MLP neurons of a small language model. Each row is named by its layer, matrix (gate and up: input weights) and neuron, and shows model dimensions 16-271. Each number is 128 + 32 x the weight over its row's rms, rounded and kept within 0 to 255. Numbers have three digits each. A neuron's up and down rows have the sign that makes its largest values positive.
Before each neuron's rows, "fires after" lists the tokens most often just before its 100 highest values on Wikipedia text that the model never trained on; "fires on" lists the tokens most often at its 100 highest values on Wikipedia text that the model never trained on. A number after a token or word is its count.

fires after: " " 29, " f" 15, " a" 7, " F" 6, " |" 4, " the" 4
fires on: "u" 27, "ga" 21, " Cha" 20, "il" 10, " cover" 6
L2.gate185:133090120133158147123159130106131119190080118136160180111160093147113177147130023185154189120155171168033161152067163107160132114132183136100140123130094101128129107112156137089140156183183145169107116135063128102133156114106140152115128126096158119099086155150095179100091086077167150108174122130127135081122137180083143159121152123100130070098108167210099114141136105133094143137153164116157062131081175133082135141113116111126072152163118171187148133112122171080204125103151057121139129140122155118078171155115133116063129146122118110147094123129125085127142098122058111152100164106122120160169152085112081113148135181102044112107105092082151186104115175102056131109173110161106167148165182132116146153082148130131134161121100099140118124124148124166121141134180144
L2.up185:147141133088131168115108156112091135112111142204169122100163123111104130154139112080131113176105141132104162152193125121123108042111134134092091131166111104103109157117149120181102111167135128094170115107103138159136187135156142121117128076069125163181147159124071189161161139089197089147171114140204146129199125152159158171093146124112100106066110146126172044172143098148086141141108111137122117132149086114105146070153105109095109107153149135129146153069158138111195139164144126127130061108158120116150150132156137155192096098165155118178142162125162117118038129145101107122162142162098111152160130099105137127093141138104088057153079113157089117111163162123163105109114088224147143124086129093169121128151123102128132089116109157140148182134120110137113178148138119

fires after: "\n" 100
fires on: "==" 99
L3.gate11:089160124141154145131190129110139201120120071136077117104072093115134087123107136163207175131118184105150089101127147163154104096167167162131052131104163133149098153092125095130135120076155157155122143087116108155137186182130031114135095103132181153099112079154118063192141110108193152174142113142080087148158157140091139155109137091133136148069158157093179121143120140125109117160119124094125150116077139162168150094130118129146156192130113130120131132116148123094157125127192112145105143046155172095146157099079078136138140118132140127148109098128106114165095084174110113179150137169126141128103135091142154098106174142089214162087096083095093083141139150078120142131101195147126125111165091164101120089120167122123155090100129150192098076150113174131095182137119085
L3.up11:157157130130166147139117055101121155127224123102152144165133162058148078105118133103108130146138167115076204092080113102165150150091146124114216104120138206093097173096157150099126119116162119170109167125129137092114154119139117149145128124163174185118160128138090138131142094077104108080139145113156118128122159082130150163113165122126158143147078108222114102197147101097078065118136148142122119096148125148140161160075112225159100066160137129157059168157128129093166134134178133097146164131103178125092178063113169141136115105141192136148127139173156085101087131112104132094118111165116073129151138169132119097167112165095163105127142114164094090168162134110109102142113118169148138104112142123101126186204126199089134147163144144076126139128146088107098137142128145

fires after: " con" 12, " Pa" 11, " P" 10, " p" 9, " comp" 8, " f" 7
fires on: "ra" 43, "le" 32, "f" 12, "r" 8
L3.gate48:119153127119112192069128118150111168153109096124136117120106157110090176108101142115126174163038152086133113112101150149078150118062156163146082145099136128082121156099065155109059165092143185123171170118130145123134138103169144125168179147100143101136105153132153097131140150148087109038107133102128097082165172203081138123042113107091089092186111120118137065115204145156139160151131101157118068109089103150137086133136124088141080071082133104158176116206145130059147141081109103100149133085080102137134166098096116173102118159192135196164104137094143113165084127114183127134129215110129117180092122105152060114132143094111020077118113126159120114099100153119127104098156126102104152136124118097158159137160144113201125137116120095137112125147150086161189091134158158
L3.up48:167139154080101103154107203174119091086117160125104152099138126152139093151111185074106071103105160163207109081101167185085114115183083135148193165115095129150109065178123121129120104132117164212113041109126134133065143083113123188089123123182151147163130098127175136163137128103130091140120124140099136105148162149139127107148079109182157136099146144128151116129138115133171129078115092104082175153143106116124114191105107109145111157161088086115145100166188107165129132107124127117141115094158157136110148177190139106198102126087121180110156075155107088099151144111098133081125070130107125132102077093193116183086087130142139119127061109179103139118104108156151081146196101153163139137091145084154148126160113164125119144102093153090091081114096116157116139060126087

fires after: ";" 23, " |" 23, "-" 6, "|" 6, ":" 6, "é" 4
fires on: " D" 98
L2.gate968:065090154125120116144113121095151091115137170175104097108103144110151111135088134066144165189190095135176160183127118033126113106125170161138186125117167059100159134166102170149203078122186103133191136116119132098201097174087120186139147146123154117068161078178101098134137121091171087157140175145152135121154213144133108118141104129085143162152091110152152161135142133082133139189088074070085047108159122121190124109085133084200120125099144110138154122168131125051138128105135094100103128089105111159085140102121078122137160163112118171109070142140142153115157149150086123192153155165175152122187126148135123127071126105088111098102100120156130131124104135178148102167127093118113141137105094127164174159138116203096120177160077107122148109071184107173170120183161162
L2.up968:143127122095204135145138133130104131098121134119124060162083115129167109149123111161103144159144102173147185106097141115123131140158154106056163151157138076137069107092128138138161127114102082130173121098096174117121101131051126153132122126129119119135126178111131183159093091116147119092136113119139180128142125130122176136083125091128134148180141137167219129095174104126132095140124117131105085128137108145190182151117113085129119105116134088169088092136106162118163100127183143110108118158168104120150091116116049124065207187166084178180128109122087152125067088111218121116183128130080114070121177100118131131146135126062145111147046151099131144190054195202128135161147158139134145156110124185184115093116188142154137175121151157115114138146180117128073077092168147

fires after: "\n" 100
fires on: "-" 100
L4.gate689:168102120090133165132106116108157130099106145085132152085112127030091091127125153074149145138120104184154169099140099103148116158160127114110123093112147101121136114154130159144128108072181140115138142108095139092112102145157075153134110082119138151145153106177122070114121176119145100187140107186159101118199140070110166140172101144084119116080101138121146065105134112101127142186153126077090101080117162128143161099127147111184110154137135181094101179151153117026163073103112144128111122142119117160109123057093165163117183126130145108171145108170115141137116082159127093153119187123120063129152128113152135132120109128062210095108088117135124088128093154130132087158086120146176122162140118152136156098121129107199064124144234143190103078102139081171142173121118141
L4.up689:201148121142116146127123106109134094087150127099161110147102120076103086088129157138131117097153134133149178095087083129082059106104166133105164110118108147138164158085088105154227113135126058118139106151115118124133079098121089180071111090153182142108165140115123106145160116087106130127150118168135074140153133132098105149130121086139124116144108081156138159115177132052103177173177151115113161141125139155129151168165160070166110188161140138155154146159116084093159152121134117083064086148140181130103141097144149105069127119112152094131179079138123168183124103143089172128120127111120175088154177083136122099137146109171153199115093056166131069134129149104084096139129098166138124086113141113134133111114109183131088104182189135131091122131179092173143118147124155

fires after: "\n" 29, "li" 12, "u" 6, "ur" 6, " Vi" 6
fires on: "a" 58, "=" 20, "20" 5, ":" 4
L4.gate370:170105155155105090098165147091148094148075151063146130095149143112141034091108149106092131148127070167162151115159136120076113188138137060123159124114142087085168068131136159125117069097163172144137166186110156071054130123170081126099093146117095138128151102135141133124164167063158117118161126131088136102160214143118170085149127168143095138145124142113150164090168112095115094186170113054116064066149197176118125183064088081145149075117133170106142157144161144114149136108104128156116160108097103142114164159126113143165202060120116142102157076124134121104105105090122148138183115123118110070089170075121105142092148137108125103119090132136163091114097159159150118133114092152154169118130136040142166089152126185146116069126168105115096180129090099158155084131138145
L4.up370:115084166135119090119178125142156118139114122146167152152099183105109120109117127111142159128109151107118126131157151147137066093093145119150142154068177152149128100105133102085143165162186104111193101102080131054177102075176135054171103118166131068092138083158112058112076091064092101153155185179164142116126024091161151147126143093117151096112132118161125107102156111074081111216173095144188110126141094141124095183104126132166103187144117137145111136125186098152075184128102152127128126157174143134101129145119112116165107112144166082121096072146106137137124202114100138176120167098129142127163165114133127133095187089187139150070102151146139089131139109173151158181116106156091140119135080095094139144118109193113110143100133128131113161132114138164157147168160134

fires after: " |" 21, " " 20, ";" 12, " J" 7, "-" 6, " d" 6
fires on: "-" 27, " 0" 19, " 1" 19, "ut" 10, "G" 8
L2.gate989:104128087115143142094117113105128142056110108202111125180137130062153135121095162124107126146136127136172158119094095102132189141128111129081111120120122091120129127151122169168131132148183124152161204105084120043144097102058096072084091116184125137091176095101118137184201128077127058161144112139194087114134115130107079117112069118138118131152077127114146116126163102125115160163128167161120070123143165151147065116123137177158119134111122127114205129150175118081130096110121076147077121140116131171121231159128135125124217153126146157133127071140188108097101096083084195082215123138133188167126106074152122123110149113110103104149114107103143147149092218119182137137155110133156153154099109120140157147140112175089136122121089138122052115091144139170170122165103099
L2.up989:125130151099174118091135085104109108082156104163133082131143132105154095132165163114121135116142138119096092128079087157090154152091139093132106092109115170154089154097111141160201151114154101118233136124081129097161118083068122053162081134161138138099120059101150128114145066080154139150177115118085142184174152069095161143166138112108089152083100175123142136063167140120090145135117185153133136117090136184103122115122158156096089132106147094141116106163209177114155097143108068146104116123114117119164165196135127114132255162101115139134117116115155112104053140079107171100154139056129183139098135060168165141140103130131109090134116095124147165159169191163142155095100116161157117128123076146085120118142107152125108091120102135122143112119125142111074153162111088

fires after: " A" 49, "A" 44
fires on: "R" 27, "U" 18, "M" 13, "c" 10, "C" 9, "y" 5
L3.gate297:099117129195111113121166142170127178089157109093124135138099084107090035161125093110121089161123131093099169085109163165122141160114135136166173149118135089117144115097194168156107064151174135207090161047123134089094208083139131099120099127142101097109100127136127077166171146074139132148104138136061087128108075137112133173159131112122149124117144140114110091132135165132123118131114136125162132128184114073153118172127120212148157088168117181144126204120119084145154111068112104085110138172135144165113173109164151135171113095148214161169173120105123106136113136096092181134119102120079166159114156135178077115147125105122115119160108093141110148114135069155103069096072080153145156107134107100152134128153178144085115098152147108037156051173108094165104185144156123
L3.up297:119197116158106130101164139104100113119082088107176143177208160085161159095106166113174100161080157161141065142112154101148051107087240144127086122102119042091184195113153113123091174131104167160156154139116161122162153115130172104138159116100131165124084076114155133077155123185136117124121151159129107186050084205096137145066125139122134116163153145202175121131183116169101086088146115135149131133096182158115096137177132129147146110092163150169122131094126078134074118156094122121185111107061114160190158130105125128094089134148168156117086143131127158138078132144207124161086144157125117140131126168155098140134120109175109182091109175136106102166141127123129150135125155134128155177153147153115123098117076096110143193140137115177146211115193168145116154105152129

fires after: "\n" 16, "°" 11, "″" 11, " \"" 9, " N" 8, " a" 8
fires on: "W" 78, "ut" 12
L8.gate561:108110133105157089090102130120145098150140104132102122200167130106152148120096140042098098137109074129093131126117141107152181140106130171132120108074152111101114149174152120142128163206105067114134176145151124111107140154081145140084159122140097145093119124105076135105142158056103135196047080134129170116103099124165116120165089097138119113094123113171089173122124165157074159165176094154113115110124167116116121075142100172164105111138148099133143154166107187103132154172146080198194176154174101165128193093122160115145131104101128117119116113141190152147105126182090189067068101143156120141170125131139080086161105138120120111155096118180052143149136138048114160150191127168183148123127124177187078157074108101155158125135134100133143084087145144119056101114128092
L8.up561:143165146122119134125116174051140100108101105110158152122107153122109151130057117110187140101188105117137114132127097151120222139103169119139178146153109187118091145153096140129073139095131109144152134130163113184141160130149101198145089170105137112110154158099172125140138111066130134131131094099083142125109140117155135059139082128142125162067127136118104126119132124148233183101112102128231081120116121135099138123072147089141158131095164130149109154124141159107099104137140095159086125156087126151118193088181120146158143142120169067130108189115154121166124142125071179161125102183138077161138078169144161143082035158168019099108125090123079119190137084108094132210109106130167130154129120178153098113077059106127179148111101134105160129120144167096123067137130168

fires after: " |" 49, " M" 24, "ist" 6, "c" 4
fires on: "\n" 49, "S" 22, "(" 7, "com" 5, "ci" 4
L3.gate983:119125085139131132192113140136039144154182133147105136139141051173107178109073101070104123176073120135172101152106105134173093110120186087102177134066164091124109130143111071155160177096134149074154094153074063118169163172106117064099102094129099172125110153101160122080100145194095120126148130122147120138068062154092144131122146071114123121194111115143156122158161095114083133063146158131087097068108080141096114121137091151097175163129149155144116134115130122144112130138137091114128143088105112151157121100127120120127170126086092153113152133088143121133119125137122101124110202145137106181157150159109171172137147091155122109055149189124100099126146148114116131109121095179149144150171177110112126058131132123163148107080137138130125140102120148137104121108103149
L3.up983:063153094142158092170169103114168135135132069107136062151204168058110148135081118145133117071062136071150140154119155108134115113117105189153142127159148128051079121118164126083130175105154101121151152153083094093118132120093149113108110145164125118152066122167091084172131101079136145143087077109155103111117130112132121056110152209148173091167150131129077091174107131109161068152090180131147138128174145086128143043128099127122124136131098114154069117112096092130138191123154114105130185141174136135133139096142110129180114110167095113194120141147142097153082136085127159158098141106106152157150141178179123088120155093128139179165138149140103138103100100118155113119118168101171152170121156069127162154116089136080079118152107210151111134089143136118144068135120162

fires after: "\n" 25, " " 23, " c" 8, " dis" 7, "ec" 7, " a" 7
fires on: "ut" 38, "app" 35, "\n" 26
L2.gate462:131121073070124096123145120113092130116085067187145112098167110167118206137107196128136100165130140124140171105127216129097179102158144113050122117135136043131115129174102157108178175086140125078122139120057081154157140166143107130083120164123141093172146137069149158102129155103105089154104134061106146134136140115130138120103109159104109119141173088117109133177168141153198160091126137155164101128171141078137133142104129147179115078097147132081176143154159143088112177129107165173141144104124157178118167158110176135118115100130125152113121127115175100096078140193115117118177172155187154133133103092139110061063154123089116102153183060164086134175100152111105094140142117062171153149140111165107133142111120085183048119108126125107143145090103103156128136153098055
L2.up462:161145151075119187080111156126098138110149167121125127130121133092135108132089149168135119132116072103062149104135083099167187111155060128094132093181133123115126133117085177107092095152121174118147104190101097162145191101134123076134167183122171168134097088119161137123153100099155156107086063140105143188174190076167165091150090152112096111106155173120157104087150093189176111136069114104115115140086158120104141123141139125123166114131114124130116153163144155071108087086151135172160075125177119134104115105144102133138099092080120098160118116091148151121134117197157118129121132176153106152125115145159080151087126131071094134071164153106161149187122209059139124150083178134133147147110057114082114129105069104181132153106090154163104054106154093107143089109153138